From a checkpoint of a small transformer trained on Wikipedia.
Size: 19 layers, width 256, MLP 768 tanh GELU, vocabulary 8192.
Architecture: LayerNorm before each block, learned positions, biases, untied embeddings.
MLP neurons of a small language model. Each row is named by its layer, matrix (up: input weights) and neuron, and shows model dimensions 0-255. Each number is 128 + 32 x the weight over its row's rms, rounded and kept within 0 to 255. Numbers have three digits each.
After each neuron's rows, "fires in" lists the words (lower case) most often at its 100 highest values on Wikipedia text that the model never trained on.

L4.up642:154109162121089146167206110109141119117143117181195134101108123157073082157117118168128141103127085166130122107093152117130155089118154073135151115161107057155168140134146110118104133147080123197144115123101145195136136145088161141119149155095104094151149140146122120106153120149145132128114061080110120095148107099129121164118107097069168130139092134135222127148083096118113176163127149116118144135154068202155101153136081140068105114137106120176091120104125190140101111144148167166149100083133154137096174142157195091071112161134154077162157138142114170106148115076121111177176162090105055096134119162154088120113138132120154185115165070118222111145135116167094164131102086170121216144081133122059081094113132137111079055074147167134165136099152133107118121195118144
fires in: "it", "preceded", "was", "railway", "qualified", "held"

L10.up356:100109153115121153146160165156151070114067146152150131151126119098071109093099118160095097135095135100179096108112151081169053200173129099063118161168182145195102150078138131122096069127158127193164121098157148092145131160206163153055131076126116137112152147136068094158139169116097158189155123040136145139127135130119153108126126172137128139156109177091174118150115100079114143100117151139117062144035131089104138115132142160159134157126118159170197069109099121130097148179137172178076101099093082138097096119106087180081131084150074133156198134123155120124155048152106135147096086171121128160115134116189132168104139125089147117124127094123123112070117135154138122187131156141104136107092145140121127135145146130129128158072120102157113138106103130124167115165211122
fires in: "was", "as", "were", "we", "been"

L4.up406:102113171059167140135156106081173113128137080079106103157140080150135114124117136173129094144114129099144134176097110116073111178115099118106128130167230179139153170106108103118136107096134094150139158108076117050130092145114162132132104109123104153138115118123121162130119168090111105102093115168120094191197139161108159162123098093115142090070132211110151130184107156151080123099130153131180154176066139151114152153148093177120104134113196141022119127079055066125113134130117128098165146107127120095115145052144130135134132083121108186161092120134127156118113131163178147178101093124179116114150151182098093100117130173109115089190058139112156083170141132139154143122163111113119154186165093129048140118142128158139114123178105107152128122189144144175125067115100182
fires in: "national", "state"

L12.up525:112115147176155057155127168122176115114138137176130100134098148146082115106181113125104144122048047134136114160101152124152137145167129144118134092126117137117116135138152125113105184160146124105117171169075146100070138108097130116121125115172098206142137049148125191146108137129122098122120131099143156144081094087179165152143194128138143142155115182081143105087082147121113034146121102079137157130147172124114154114123144159116162127047164173154175137112110098188105174136201118119156088167123154150122082102120185107150122150168103194090123112130162094085131133159174162137085187185121145108084110118102069071195084101166149179125077089086138150142124123120101106108086119105111093182157138119138103166098086142092172185095088155091070121112130144164074137127151146
fires in: "june", "august", "may", "july", "september", "december"

L4.up426:082148156166102114097139195154138074117199164181127107105137071164095167151161082110146117116099130123149126152139101179137030126132130133137093144082176182107120065144136096093099089066144133066119114173109152152120099151114133135123157105176167192136174160192187132123098109096083121122174160104139152121088116158130082145188111112197165226124132109114164131114125131102112176081135106100108168105098155130171086069132175136149117064145100127106148172166168136115175086183166130152111158109132090168078154131133080182092138084140113128144166121151141126098103145123163141114157109127070147135146159118091124134093176136145120103118139112137151179109105136125156161170102120093042141132104093152113113110102122113174187131135090121089059100115097120083085158090178108
fires in: "a", "an"

L3.up606:191115121092120126121078084122124108130117098172089140149181143135132163152160114118097161128084162154105196124094064137125146149127106095153117120138048171056183149085139177172171082120170133203118118135126211107098093166064154154127173120070108133141123153098142062137063156110147107166086108180143164120146126145150226136100117082093176081135093113152175152159074158102153122118064112132172113167110170100133117123076085110116112127106125135116094152100116110112073141126181138101125085127112114129107096123089166101154157162139123185103071188136138106126104126182084186121141119147149077119132119089087101180130101174148153088172085137143134095137139099148159179080129161094104155169115154135126101115121144130073154172156141119168125120146121107124084112202133174
fires in: "general", "civil", "national", "state", "military", "municipal"

L3.up62:137115118103161129149122117091138131121098087098170132131174187132193181165063110119102132103123117108125202117103163144135101151136169110067133092130142162094109136111144125132152150077135084142120122177126179123127120119157079120108106118112128129146118172152120122086099131168175154120154146139104049149160125144124113146090197095160091140084120106046106193164136200097092080170051141111119157113098103128126127102117122154074088126143148106168130129122072118122046163126103066122149093141070140198151132139113080134102111226158162136074190100191174104170132125128175169084124161164121111129099093123143117123095201138166164115123186088104082148069159127156111112133136110139162062159125111135161123138130096127110078152116177164122116114083131174105191159140169098
fires in: "with", "featuring", "including", "supporting", "featured"

L2.up256:115123165146100114172128118175163130077203101131092127148138156111084173149121131087095135155095101144147157120100162137133148202123169058114173134140145112195118142107122075096134177127153135113149140188104136143160175161097099099097096132133137117114094152161119110131119106104137092102167140153109132119168133099114120069126135107121121170149199146107134136169098099114060094165108175146070117069118090121125028146141179135174164179163026131130155141132192116117194172137104111144148130193115129110128094132127184134223113123153068131104149099157132144168101109132106096109057110133119171130131151112108145112176105171136129172075060201088117133141154165132054167128108141105126146137114132055108116117112103141178153128141103148115130119062098093147105122107161063
fires in: "september", "march", "june", "october", "may"

L11.up366:115156087164168192131126195158103114107155119136171199073110128159126115107171102117112128126169088050153164147143170114068120105144136118111101138096145095129151158162153087107164128067110160099117122136127075131183102084147097195070104131117064140120125159131158126158191132137125112161101101101118118136133154122152211105134153145125132160143143098130141132160186118128142156132137136109080084111141066091123154062139121094090102130125148115036111143180071121079114116100153170120062232090104053162120060158111141044092172094151134105136132158082139159065124146112168165161129176112115132162111153132156148114115129161115128167171121141153152105071131128134147148109078096194130112184160122111096123169109170122091115117085124101122132168142175107140152089147120177
fires in: "to", "they", "he", "who"

L6.up346:127149097144125143089105195111185125142157093188107117178115134135138181125129146116175112120167132079134144096123151090123147088146082162142120158182157162103185172137176137127132104116155049167073095064149148116107131058141084185120124168136055111118086128173135128137116071130096107176145082183075105165104159187110137149123168140113077128120154144161135101142111127142138147137154143134077140122132142155085090094174145141136123129161106124115130099147160079027100054119137146104102110116119116160118104157163120157144049148125185086104162118091169121176125175163143139099144162137194140123100080034181171124088097133119078115122196131107129121189117132147099129064139046132129133160141093125131111078116134150158130062159146148134147150104071116148098133113148090
fires in: "some", "two", "most", "several", "one", "three"

L3.up592:121167152131145107140103132055151188134098095110114137152134116124078118135129141152119153107163102169167165086101142207093142095097165138057168104161161060150149108151121096183128136092162122083206130140091155145189194134073131090170104138116164102165070171175092118131074133084136138155157125141076122116116146125133157115129141084138106148134124134147161151170117098111076091111114147194146153107122147165179114136087149127150196103144150080173165081111100068160090119155142163182111124125118031108116131139145135111145129124105109180133151103140095114161095124132111185130102164101100147078141114167066100179134097162130124104167053137084088164166165113144161085071113151116146093153137114075126132035164100103155139079105122142162110186181101120134114141073141144
fires in: "october", "january", "preceded", "november", "february", "september"

L2.up451:134176137157159157086140158156155092164079115177175140135154136136165131183159131101090159142148119090079072106147129114180094151106121100098144147114130090135116114154136104150211066098220123130186096195134126105176077111110088120084164160108166119100072161113069140083163119132075136123095160094120104179101133134144169153180099117123159144188157137121107100117174106084124138117136141143112087038079120104111068104211096167103109109198112126078107135190100148141148107177115141107145119103077120056147085153103152169150117101171101126116154139156117149157129132177198133080163143167118118104074158129143127137104151107168135096065119099104154170087113140151061110107108108139115114101144074128169117160156133123151125095141171124140068161102119155167129146106126190
fires in: "who", "he", "heidelberg", "heppenheim"

L15.up305:110077181146154128140083139136161144164101179102075145181143107126161182132156127152156128139118142093135125151130151174118123099146136139146099075153104087101127158061201049135132104138115101149079105178116118162135188169135155098161140130101166193144143167144189132116140118145127102121152128122110135125156129145112162110153118113131108079139141194109157093137134083174135137112129129159141157131144077131115106098135123137161112125131099085114067130099133098112158116159088119119092170154138096168134086137095113042186134170123154147188148122155109185088170111132126132114163120131093131091155111075058124097115147103074155136096185123127097055120092087135027172110160073119094172152135159098021072145128116202127169150211126073079153098109104115137088093116126092
fires in: "as", "on", "of", "such", "that", "even"

L2.up391:143207128165124077114118098138116143158157117066080131093148169113142168105126143163118135137118133052194143141130142066117111179099139082123114162089135095152138147112138063133117151166100156143122149169097145122114129189164115164100106108078104112123129163149084142072124121105098152135151085128122061113144161171133123168100095148093163098179098112087097151174116198139144160128159178165153154130109068101089091106110121111079061124111144104127131141143215115131100122136104095137165132166056117157085165134102130123088121175076150112122165104051185155137123125189135192158132148087075051131121101171178178133083192199135155082150156183140117176112167188107151101154115097167139115137106095114112116140112155147081120137140102155143094071123084093092114155122133136
fires in: "committee", "congress", "society", "administration", "board"

L6.up707:135130099098123108106101155055154170089197129150171117159089138133079161112123115111071106109148089172133108085138120143184112053127145047136129146095069128127120155155160119116108180141164105125139140143174174102135080137127058160128106173146100075140129127116111133188092115104141169143126185127129158119141137126101112142173075151175184123070128122174136101143117145082093159119130077116131087111157122128125130146141141215135139168166159174086110157109128158130123101101108101088180104138125100169151062143112101126145084109151169147119149149100187072125113165090113164143135082103141147066096105051166128103089096065133122155120160117109088183161119109157082166141107150135155079158152115109164151147110116171108114126255112106119142115161177162194146124068108123
fires in: "the"

L2.up476:212122167116149168114119109169154114127128115115153166174169164175111096115147123121093091112059074129126156120150165156135123159156159080048060114158129139115150167114176035095124171159167150140149132083111132134101106125151109106104101075146120130118013164146078126164131108124110160142157117161134150148105139105131172114137128186158112108147160160139121123136136075103033114135104132089107148111147114153134135109152103154106178137115041158088164144113159080107160146157128101113139153188155145106069120140129178127161114145115060171140115136163150098165092049168140136121169096113119183123075167137088142118154057128072164183098173119126133199091187164109059134152110177114151151108113107141135127161116146135104141089138122152177097111131148144110139134094150063
fires in: "april", "june", "november", "july", "may"

L3.up759:106107216134176132118120074106109167101137112132074129104115152117063172165155097122119182154137079125119168133169142121130130177144123070118116103081196091115117122129111093122196185139131184146105105148098128096111130168141140130140055122107040098117088181172102157107147101104123163088125124112088149109135172112117172094101144145107107070118110161131127129118128169123153130113116106155172153086168119137082116087122170123095074186150131176163174116036190131154094115168075116113203097147152177081127126122124158107110156125075142164095163146060141130077130183159122113144108111101123121150171102160135080171138136137148099097111181181152178094168188051167151128157094086138117071129117094087145147161133104153140112112153140126198083116118106088158104088146134128
fires in: "center", "committee", "family", "museum", "society", "institute"

L2.up695:143106083173170134127144134141137116097130131119060117128097110146138130113122098128130154165120146128140140147102208101158059117153067057145064119151118066146153155148121148108141107105145165128106101183182130124115084138077132136092135024151126104158089137113122139099089085091103149145190154174091146128097166129183150137145105158211184108133162131131093140127119154105113115069107126162125154124082079129145144170130130094157119176076171161090135094130175109091161132113128154108104116099175113151089109131180138186171203102097103067150136140097129193150105209084176094120098086109111135127126163113114194128084059089144132150132117169137115159121144169102101106120172119105055062165143135127164129105126129129131126129126115155108193150060160101192133120160142192
fires in: "than", "part", "some", "obćina"

L10.up687:122128084140160095183147174079087133149158130152058134162098134108120188087104114157137113132197121125182056102112143130090147142175112190163158109124150138115145147110107119096181083135122075125122109104118115066136141110087174117176164161169120129096132099141110167165144090149069150132112083078142084148162160152105130191163111158082069136078173186142202106119166077142154106119083126119156130177122137195126117085073098146099112101167143104122123144129131152155099145118125147119081102119156121199142079105121155126138110120136149138198151130146162142129096112145148170163106190123154129132121191123142050111088108121092157186077084073112133068135127136139133066149067068165125169158107148133060151117065119153156131137136114085086105080125158119111112087159147185
fires in: "on", "for", "of", "in", "made"

L7.up467:101112105103135149131162120110106198135108157084128146107140150140087109068085092108124150135173042118191218133163170161147146096144126115119099107047154148131117115119119183167175132179132122130086088139073084065144130131145189165180128106117108104100077118170104184079126072203153097136093110153135115086155120175147161161111118092112143128110145101131176130143191088133157142133099179088122197141087175139148149118112077140144139138111106098101065144088112122119102162079058165177129150131137105081159167087112180103176148100132086108091085122136171105109117133109077079146149085142130153116139116133113120141144150082104097178180139159111134118145119126081118138131144164121183120124211080124134100105084141121173122144110136108236104109162154112112105151145112161
fires in: "s"

L12.up592:116100100149119118192085126072129160139152156056078136134104154167113163101170147214130060082132203124113144157131151087090140175107132100080122118139153162056123152158168176148127112147110078162124167043158093133116192140135129114128138179175080100101067157119145073126116080138143141115143145112161112152129104177118140147118150052150096184073149179165106069127095133141075114159088072144109082128099141145098093127178104161156089089123166113115133112062159146109184142125165162156100116128092166114149106125137134156120118161156101105045096120117148102149154143160108103136148116123109132129191134110144134112176105129130126162139116160075081128157089114158129100126107097135136099174145042142097066132171174144137163105199143115133117172099166108180096110136155171
fires in: "several", "the", "many", "other", "three", "some"

L8.up160:139137179117053116091176102155094134150113114126112097080138109110144114126087092115100109090110124154159134117116152096132128175135093154102093138119143137114104053117153173101144207105092105203082100199118123167148144120099133134155130105155110166178165115136140107093075212141176124135162110143116109074106127115112106114074068104130109085115062086095128156126142123131126208194105110169143179078174151036129186141166159139146180102148113215122153100116119143117122084139124201118095116187090144145124152166108087139146143146135091165098130127080120144128119157125127128128106079091096131160167120134180181088105089079170096138147152093138152106105098130185169148115163172123127079116131100163160150145143108110142048077106122105100151120205140175107167138148119161
fires in: "of", "a", "were", "an", "or", "second"

L2.up762:070110085147169171128193148129079104123121160141162117145177142080114140119094145144124099096085133116106136166092127096189185145116171079049119118144136135122102143116135156207124139136125099155094113189132081103125077150153150132124139164093083161133138108128160116087084103186085159166109133098147142149068054101094160153003211145171128128195122099168113104121112160155139175141179226103131137152128117134149129105112091130084072153148162146106085083165128113081089174118150208121093133123122103106057118128128158132148151116145103109101134154109126131140115153053129159139141108128096087165159138068157175147139134118114115154181117134150148142136090138134152158135166090138073153064121112117132131136096100093140122099088075102138179117109114171154102095147153171
fires in: "he", "they", "beijing", "women", "we"

L12.up614:134132134096096161165103144122188130155135180168127120183143132154113124144123122123152123120173140151084116111148109123138172060182121120076127129144121141112112156093087110113159142147139105127064204144174116136082145107149076144140144112191088072075133083144163122139130152142140117135080120107155117185119067149124150161150137060182129167146097127143143073160164126101090175125038111061134132153111138171086141105153116125103116141124118082039129097090117117125060128123116159137178149127112174120098117182147135184181096091156154142086146156136146132162180132126138160134108188119088111080173131138071082089126122073125158130120135101118088122181097129104169044083141114103079173122172134190103167148139091136186168099214086162118113109097159119169127120111065089
fires in: "of", "the", "for", "to", "a", "his"

L3.up372:093122133108145194140112134134141111111159175175104140131110130114140142156138137048107075085129129179114119150183187113159131111096097111134140107093125143131137092134021089112136143096124184135193079176103128104117136115135130168182087123156146168142079120140186136119070140139134101091109128179169157092127127121110131116173137107077158117104056096126102125131160143166118145045201074128117128092088164129146133119112109130093156115095140129150108128165176092148134177109134152112101173139104110177128145097152117151156152066128136142027123128121125124143165157134149132155130112070106120088126090150162163135157049144136173149144122193117146111121074195124117138093145161139076124131183093161060127120071130140195135116078108147081157112104189093152062162204090161
fires in: "first", "second", "goals", "debut", "games"

L2.up171:153133091112132187162172162169165152102152082125142122169139135135117093161132154132091116133180124135109156099186160150113099123150129106115063126129129163113151086120088099089084123087120168127118065106067186093133118088105160103125127113140100088179158188188152126173102168151163118095110186175154127163120171106074123132123068199200203130064101067153135157148153130148124083105161130134123119124132117164058117168166126163078174090106109147104073147119168114153166157067123098074127147080161118175159116137127089114163154114125112128071107162120147090130082129123088142174140114118087136117137099053140135126173099100164094139143114129125142120068133125084119094140127149130077134157132044113186097115137133130147110092111228190110082123141140160172120156130134188
fires in: "second", "third", "first", "fourth", "seventh", "2nd"

L7.up698:116145162170138066168146119094146116136125098124156118130193134165083104149100124093127089084137127080134022073183203104138136105117117126126074097117145133117172130115129152100158167233147127135136138122133149123106076093083105143205109171167111095102145129130101124173113070097107170125114157125149093120124034113128120168112168155136139106145122108104094133107138200132103130153135105173089124114177119186131147100161105162174148166123150074139164114116138132074144158109100121139090126086150119183132138216126157133147157069112155138108219164137175189102164075144127133099098155111166106080126147098074138125085084092111131103109129141111127189159047145164107168145128140134155119121150114107056141146111086159168084133179110104110097173107109179134098131120099117
fires in: "of", "and", "by", "the", "all"

L7.up248:105079109101110130115140088127080160138164158079104077151154131114132107163122112075073074098052131146148179192142127104194145124119088105107141140120100127095174110132140193128155213102142162139108134155066069095126140137130159170086164126134093096124186156196171122147091114170111116153163075096146119108116107103191126157087160101124158145132153093094167114189125132129133111087112069145134144174114196079154163114117108125117125091146139144124159147092085128198118182124103140110081171112135135102193155197099191136120168112062091159089137130141053072112136124128125107160068107150145103137119122074097146196158145078096168171173159144175119129123109206140144129091111129120102089115114114135153113151111100145101152151140114109120136109079158125147149067163144185
fires in: "s", "men"

L4.up367:101094195113140135072037149123197085158179086157209126086144116100123122182180081147115137116089107170149156114085164152120108121152167163096164085133170083146150150118074121070148132123149175082138118138164107103142130107111059158160141117181150108151084147109134112137113118103096178105174123169062115126094140088154137137072182106112141089133144207120114093201128067108094112130136133138092107107160058108106132174143135089071150125111052144102158187171105066143109136136142126078090173118117124134121125092145152110164094177147092180112121100144162111114053103129094117093175122177134143156136141130133154158151132122135130131129122186110115146185121161131118175129078169120114091155149109113074120179143122151117128203111129142186110152149126145127130046135133120
fires in: "october", "may", "june", "september", "november", "december"

L15.up424:136143132162202127136107116099118162127108102149136065096169126158161079142122151128149199120148166111150154043132138135102127125120116118071083152151055131175102149128109163096132179094082111136115119185114152099157110133116077118216132146156088061161182117110138052126108122128107117080115084135146148179190134160120182196117144130190094103134126132153118121105145128094102138120135079110125133159166142156177095080107093165157115101120175131070073130129119149110070090121126120137125098142117078071092083133138127174122078085093130142104077174124192151143154117153151192094157083152055103128167153083109163111123114089180130093128110189200109111151171097138116139100144074132080186165117089146139175149148154142145106097145115101129122197099130169134142154101086151
fires in: "the", "a", "one"

L7.up196:131118176141120122166143110176152073119122123193107060142120110122126082098179114147114099109120076159147139162096117118087142125080128104078097138127175130109100089103110087098111178103114142176148108128095100098144165128101131122058199119104116160132086156131134111164105114136115131168172127120149110172096093090186159112062155088143099107134101097164125102127166141106199176120092148160150115144177073142109099099056124170144134102123169136176076093129115157148135207128128089129095167133120203132154123109129132178123181068152124158024189163125158139119127202180123115157142126112112097124143120099175108153190116158130125176170067147121135084113066146105118138067116152121104192149118118118127080164112136097145145148136130066156106074104143146209139163121131186
fires in: "first", "second", "third"

L16.up194:163127167098127111146112183159166116137118115130125115064203125121133108120145097111102140113098147115196113185132107182112122180132104068153129108132145142136124151099145117146185167166135101131095144147130100050160137189063135146153131113157147139111153114109101068129153122137104130227165126089098169091074148087156105146160095077185097102153144133091094111150083074089144211115097094164118099128163148080120082166112138192057102126138096145116162139134128097116131143140126049154113180089120122077136175104176126141153116082122117123112170170157115113161098130154095172143099084086059165126095151122103136126177190104071084135094157120086149094140076168149075197147172126113228119141151136105123149153140114098120159122122109136120138164144139068108117086115145155
fires in: "on", "september", "november", "december", "august", "october"

L10.up764:154143126107101170143114063118124117099123129190150115159177159102138098113102077177135120087150120138147187112136136145180147107146135061129105076142112102122154156074200129079121133091187144160154086143124133203117140149114087155110112127096117107063070136124097119112130160142129172168143137113099089139063066091118173165080121092115136138143133087152119057084050180114145131101134138078152115135106117128136163101132138198117212154122135168105064146184187145099112085181078145092096102131103088133084150103163162089126134139098162102119172174150116171130127121133058212140103190137159149112142125124102151191094067138129090135110145074124105160148146145164148128146158097145073139136135121115128179186123116207141165098153091120156103128110158161152094122135104171
fires in: "the", "preceded", "it"

L14.up414:072066209103100141116122099126149102135133083163162108124078160067102141089135124144117140150100128195165104163147106118125139123168054179103080085089179105130119103133066189134113097176107089114110152137096142125096175151094141201080116149168120143132112160152122139129152102095134067062048109142102142137168077099198113138119144083163129104120087103149133123080141123121125097189149080180128144164125102070160156080109134122110186102161156140164089129117136110123153136099166169082142120138190085149170097161121104151110101124077127172119151135116097121169110179128144175146113128132064134169125156172119118205110145116087107199114136132120155091094164100172159110104157123111161158141154167152085192157087152105173123103095132129073185077163101137127173153119129148
fires in: "as", "of", "named", "was", "honorary", "a"

L16.up488:081144177139133098134120108078153091126098136199114150143139131093101113117171103093147181126131062111104174153102104174180135135087109142162113096058055154160107106054094177110124107107130100144132152144149137180131138163141096123081140133101115133147100152141163142147116102133068115117100153159124115139151180120173047152164162083172194193157118064168166110143137083146098160151129161169157089159084133110120088025144138165110117061117103134105114090128102170132120147085093155143115112139147112097168143155144090160089097152143120127071081144129193132113129220159165124091155083128145148107195126103149137093099147174138141185082106085157139114122153143051132086155109120123139097113111092140144127136114130102128124225148125141101131159161120132132165132122037136
fires in: "a"

L15.up456:118152078143155107167094176121166117154105053087131088110102169155100108100170128174093112098163111093199160081136211109126133101080122120118081197090110122076130141092130125157126134115108089124134171197111081094142178118134051110173155141151126131137087120145155138125127180132177055147142139096108136145090192122079147187146165108180194114106137121184100124131147110143094144065131141089072148078136125155137104112107113226175112104128110118091117122146150145130154139121139106165179079181128122117101126140085166100149109105153147095145180122129120168185125097114147131123136151096087140097164123095102135089154122081172108153098106179129081194110110065126107121157146199121101111154140110130078124134077103126183082152181132111163104186111119109172132123126066169
fires in: "the", "each", "any"

L4.up556:142123185173148119125125122094141097166152147162138136129196141108187248117119044118110132113057149089102135102111154147146096140150095066100162131078105154087155085175143142135137101135136091176124116128148107113130119115143114176115079118121114110156095162153132176129082146117159095098111146189101148104113179128110191108104128107151215106166091165092101194091161170103173125126109115071186169134072143126059072072050133082133107084145153143160122163113154094131040083132118155088128120117116161184078159198099142145164151115124110134057198134138110123124139170152088115083074114107118087142145128116123124152062160107123130152118144134130131123114167110151134161104092114110118134154167075145093132180160143149096176129162131154130173150153117119137088122147123129
fires in: "state", "national", "chief", "ministry", "department", "province"

L8.up438:094157163145105137105096117166140155077188144122141084162124109101144132147174062112148064140115173170118115117118114121108123132094164025127127148111132145132139164179171139161099160050146186213198118130164114106173120154134103149095160124146188119088154142093162175113124182127115096103107131089138120163166179123091160094120189157120143177094144094059062129122140085142162161078150116162092149112138172148079104115130133131141147127137075120160163107088116163141145115150135188100158100099097155140104134137096107107114197064089146078082116144162166119116106112168154145101110098151111028163121058169131095124136112173136119140136133191107120139142105160171116121064155138163133087132045121147065126132128128167152117122160142128078104121108141148164143104135060147
fires in: "2", "4", "1", "3", "2r"

L7.up706:128124080030118082088134118103208158099182112151117163150119160145146133134152126153128119099133046176097180113154149076150073084106109130117061078115121171149078134174219145177104134128177087167126093136127104116172111100180133130143135094097089164164126150056178187112085093162132112098120094138129182131117099101138151138147120072161150158130104136112182160126119089079140142076134121142145133119103130128153143177166048180186115159119163143134100186122123136107097150159148060115179086178104103155146132118124144149109092168118120165088125090158137112063134152132117134166096123164115182145144115127176129129125118094120084132142153166093058079154121159171109152139111117105126111103159111125152138109103083068132147108194097073186123079125173137165128109151119087
fires in: "the", "s", "his"

L6.up648:129093196154164099140123084089112126081133159161129117109066118175226107083132156116118100149071161154181095123133185170102130126152110080119136134154137097138131187092189137167114126167119113133166162116132068047114102140155177135119138105103130122192168108201152131108140152132124089140120131138137132114136090145195099106166148140193200122140097102142130134134092111089108128103091151125089114150083140161150111102066122160160174152116084124091102122134112093062149093148133113125070106129065119142104090175117145144120131163140031083193098131112087053176104190129126061108146152087148163098145158144130143111112155118120090131095112184132100106147138099152101147174081138072191099138129101150112159137161123112138184116166204111124131116174076142149092149128114150
fires in: "and", "or"

L4.up175:116169106156117150140089197037124147155158029175158053134116152128122102080094128110125075095212111148155159141139185171137120159193125151128057112055129135125167093102134075134131096122096129073130114113157144120166133145215141116119148116119099095149216107188169164126105087102160129117156211119125165122066169187205153129113125121149157130126110080102124109103110084164114155168115141172129095128175123139149160114140159129148101136120174140156117140142174112107171150135136127120149197141123137089144114089127141137066104095145063089102148126136124176086089099089107103149116096128156097146168094088105122105113171144062124140125148087153110112126108125125149135165136110082064114106166131135100168119112121148139161139087108188173120128120082129155084171114121169
fires in: "a", "an", "one", "equipped"

L15.up528:117150132125089099164103119083180139181102144161151086137095141175124152101091162133126105144158125131097141148101143156160127108181118111136126079147115127068093128134101181162168099094123144128098100130140122120163108090122090128153140085115115115101109183124187198135124096189083145122159128095060144105153111120157153161117146150130095133106132084141181118093143112224127162072083072056095168185156165191142155072119062181074110089127111082146135164153121180127089085199150168121128102183136077104106101086097122094158111139138163103119122144184119126064106101137110123169086125154159118153161120089134138132124126093124149152114118119180064131101171145139133157100097190123141198177103075120167160143149114142159089135234135102135068092086165110148136101124159109
fires in: "with", "in", "no", "of"

L8.up576:106126154101113122152115087110091135181144131161120103140081137109074174123117119145217093101126167145179093149073100139094173102055128136117126121112105151063152141151164115105144069195135123129115146095144122144129135210138174092158158192117086104176148101085186140133147110112108093171140063142122144141137103124146166074167160062111143133142098130119156107148165116154161153103146149110057158164138151114085103068147107088137176121164110117085133143077101140173143088060141123153050122133090146111153074121138184137170166119137133137133139150113131123076204144122102149075166183118118084100170143116126144072072092124109083193124140121184170085153122071106150149100132061147165121206071159113148121146095138200157131094120110123141124110184139142105131140138115120
fires in: "other", "some", "several", "many", "most"

L12.up567:156155156163151171148114113107145071129149113192076067131176118188144165100106101118135149104079163112114174120094084126093163104131137197146106158070105105154126131080054150086049083096187127115179123133127162156163128106098130153107159104128141188110082142152165137106130185146109119138091108110102082117106115113134139117140174117122119125105138051053131064053126099127097151120132102126135178158120151149120118141085133151065169106164122101168075114056087112123094129130131111097145117189168117156113152165101150158140119110107128111136148111112146123112073115173142116122158140193089138138188169181143118121102163142092148164160102119181112087114099139114177143176090155100174175136184109119157097163173171150114164113141136134052126098195178099145119162054115166
fires in: "by", "with", "to", "of", "on", "pfl"

L7.up50:173131108139091098175092115078116111116122132157159084163127161122110135080116114121120117170112106141193170120098062155137138058110095106123089148128057120075125151123216123170136163182133122150133132211113075096085129126131144123192161089104130112118154194108139198134169116139161082117120111117138174128096157110196128144101146127146171120130146067144144079149158072113185108148159152098113150119074162135155158191104063117146116130148157103163121120089121127162128131092130114177174147126129122121156138117097183142100153095087190081111101122153133083137100195089114127137139118210164151107139093075123149180093087086158031145118174117128075123101125134095165105119151121088156110125192146179123082149093087180106098104172160115126119121214117133110127115124132118
fires in: "s"

L10.up724:133127213093124103110115123119157132128153101127174132132161134154109157078146141138105142143060105149069086124135074124115162130089123146090133188193168130113225128115194144117081097130121181136182116107171075059161124167088100111106089077083122132145118185080160174084116164110157165070136109081111154129161154116121037128157180151145058081160179154137146114174199099113135143088096138127098076151124180132170141083074156125167104164150079125151123119160101107114149093120113178115172096079145144113106116165126146087167143112094172089091092118132107114181072145145141188137109105160063128115110140127144123115134133129148068129151081121158152132109112111106140126124113127134103142180123137189093122101089102137142140162087147142083183151108173101162091176170128158
fires in: "2", "4", "3", "1"

L7.up82:144145125113097165094129222135092105143115138154131085146161109179169157110126110114154095149132126134095146138161168155138156115125131123105110130066154174087075122121113144077112137126106123094067173134151156133125191100085176157133198109170097151091127128126128173150146135152123030098129095129114157115159112140084091201182140144103166127154149103023128150106151103211117106133123082105085142085095199103162137079135115149119074122169149085141098143101115133168101159119081114154120094075122150117147137129163121135198098138101138146151149217184140183132113103117132124165109094144086087160120193110175073117027107094128114094143107171107129143086134158198136150154112170100112090176146099143159188111136134132142130115142065134118116129119134085113095120141118077
fires in: "in", "champions", "made", "cup", "during"